Weights of a small transformer language model: untied embeddings, 5825 steps.
MLP neurons of a small language model. Each row is named by its layer, matrix (down: output weights) and neuron, and shows model dimensions 96-159. Each number is 200 + 40 x the weight over its row's rms, rounded and kept within 0 to 999.
After each neuron's rows, "raises" lists the tokens whose logits its output raises most directly, leaving later layers aside.

L3.down928,161,167,218,217,175,239,195,219,229,229,211,253,202,166,165,208,235,240,143,178,193,204,167,124,206,243,192,188,163,186,241,216,220,175,236,281,188,192,259,180,165,159,318,166,251,194,182,228,191,263,207,216,227,161,226,142,189,201,222,129,165,152,220,226
raises: "va", "uth", "uck", "unc", "ude"

L3.down241,244,205,141,167,204,216,155,185,136,177,159,170,149,198,219,167,204,173,285,165,245,214,165,143,117,227,163,265,249,219,242,215,181,261,187,198,221,266,270,228,168,178,172,194,181,169,196,91,224,152,199,235,177,144,308,257,162,245,254,279,218,197,153,212
raises: "umin", "ap", "iter", " d", "awa"

L3.down634,197,179,272,244,223,225,193,216,240,189,178,208,136,174,173,213,186,250,137,197,157,237,209,159,210,160,164,243,267,208,223,235,161,230,183,281,190,209,210,239,150,292,172,170,212,190,135,175,154,238,181,167,216,223,188,206,158,207,245,185,195,141,209,165
raises: "ained", "ana", "ain", "icit", "ement"

L7.down862,174,231,280,177,223,144,194,136,195,185,231,176,229,188,205,198,224,187,209,147,164,178,190,183,163,226,264,210,181,229,239,244,183,208,164,186,261,166,171,147,194,255,203,242,192,161,178,187,251,185,173,144,181,274,238,196,183,183,176,139,192,96,215,173
raises: "ks", "k", "p", "ka", "ja"

L3.down772,231,161,180,188,185,158,181,218,251,172,228,173,262,169,219,207,202,123,220,293,204,168,217,224,118,100,223,198,250,151,156,170,198,227,205,206,210,198,235,167,184,176,229,186,184,197,203,153,209,197,216,180,244,178,218,158,256,234,163,137,225,217,181,287
raises: "ny", "ite", "ic", "ics", "omet"

L7.down830,206,194,131,214,235,217,217,157,204,267,139,198,193,195,188,178,213,209,154,151,181,224,164,290,170,256,208,223,213,156,213,196,178,167,161,218,202,182,211,216,213,151,193,191,157,210,159,235,94,161,176,192,232,135,192,309,137,219,173,230,151,228,233,246
raises: "lan", "bal", "hr", "que", "bs"

L3.down1116,283,222,185,324,208,181,178,220,245,193,193,178,158,190,244,221,190,277,156,172,203,194,160,214,174,215,238,216,284,274,205,157,232,160,196,218,185,153,233,164,192,250,173,198,165,150,176,131,256,214,226,194,169,182,195,236,194,225,212,190,115,173,255,141
raises: "hy", "ath", "ome", "om", "d"

L3.down624,231,174,137,256,159,105,214,256,145,102,181,183,221,177,188,153,258,214,191,175,214,243,154,165,216,194,269,227,230,201,211,214,161,152,157,243,211,144,188,180,269,175,176,196,218,166,238,187,186,287,184,152,240,180,242,224,226,201,202,257,194,186,164,183
raises: "oth", "not", "ps", "phi", "ery"

L3.down647,251,239,138,179,210,214,302,191,241,217,235,218,221,231,174,154,196,196,187,199,255,174,279,152,230,213,183,249,122,188,174,152,174,228,169,214,183,208,192,198,210,228,179,189,162,180,263,201,144,159,236,216,211,257,126,122,221,205,208,208,137,169,234,140
raises: "rah", "ense", "eri", "ort", "ram"

L7.down418,209,187,187,207,236,155,217,179,186,242,235,226,164,203,244,204,170,295,201,143,138,182,247,221,234,215,164,224,260,201,252,298,272,122,199,188,219,183,218,231,193,296,186,220,175,200,268,187,177,225,260,253,209,265,122,202,169,226,158,147,120,312,228,201
raises: "ence", "ability", "sl", "les", "led"

L6.down133,192,193,244,243,189,220,165,203,254,145,161,199,206,223,100,250,141,172,199,232,189,230,196,215,207,98,255,239,180,195,218,139,195,78,137,190,133,197,115,175,178,246,165,280,196,164,147,143,278,238,147,219,228,250,176,96,222,174,217,269,216,143,168,204
raises: "gi", "chn", "ience", "gy", "rest"

L3.down1425,231,125,162,199,195,151,220,131,227,70,203,157,198,190,211,157,211,240,173,173,208,269,177,197,198,235,236,195,197,222,204,213,236,101,201,274,199,201,167,234,199,235,133,224,173,165,240,192,228,165,166,218,203,294,224,178,197,146,211,164,184,155,270,216
raises: "eo", "cle", "ique", "iki", "ik"

L7.down89,215,286,200,273,189,306,255,245,211,203,119,202,178,139,222,70,238,155,229,160,267,266,273,186,183,265,170,230,156,166,156,167,230,68,192,219,115,217,239,213,214,194,216,224,175,207,186,188,206,263,251,216,191,149,250,280,204,171,201,158,201,135,186,173
raises: "ome", "ues", "uj", "ua", "ue"

L6.down488,144,203,172,169,195,234,174,202,214,242,198,160,253,156,180,219,193,163,183,96,150,125,210,172,106,147,210,169,172,214,234,167,164,214,201,240,193,149,176,157,193,140,223,124,257,227,191,219,203,237,252,209,206,261,208,184,217,206,224,232,165,213,222,194
raises: "ating", "at", "ape", "ated", "ation"

L6.down1787,205,169,214,186,238,133,165,199,171,216,176,163,200,208,223,116,170,195,128,203,111,137,209,231,211,203,246,159,154,145,188,203,180,153,169,235,242,157,219,223,262,244,200,196,217,259,175,162,204,200,139,197,149,290,209,198,162,168,248,222,149,209,198,184
raises: "ais", "est", "di", "zon", "edo"

L3.down311,254,163,159,247,212,196,159,223,199,197,156,245,198,255,187,158,261,263,232,198,210,239,215,247,190,216,171,243,145,180,258,143,201,168,197,218,150,108,189,171,160,149,254,247,219,223,160,181,244,188,180,201,242,209,183,207,210,205,153,187,278,218,154,203
raises: "ten", "line", "stream", "st", "tain"

L3.down1455,198,194,174,190,201,215,191,222,208,179,166,197,206,229,206,145,216,185,283,257,163,174,216,176,136,237,145,223,216,236,146,218,167,116,230,187,179,240,138,198,170,218,157,110,239,94,241,224,163,246,239,233,178,222,197,134,133,218,191,134,161,167,176,254
raises: "ip", "ack", "irl", "amp", "ils"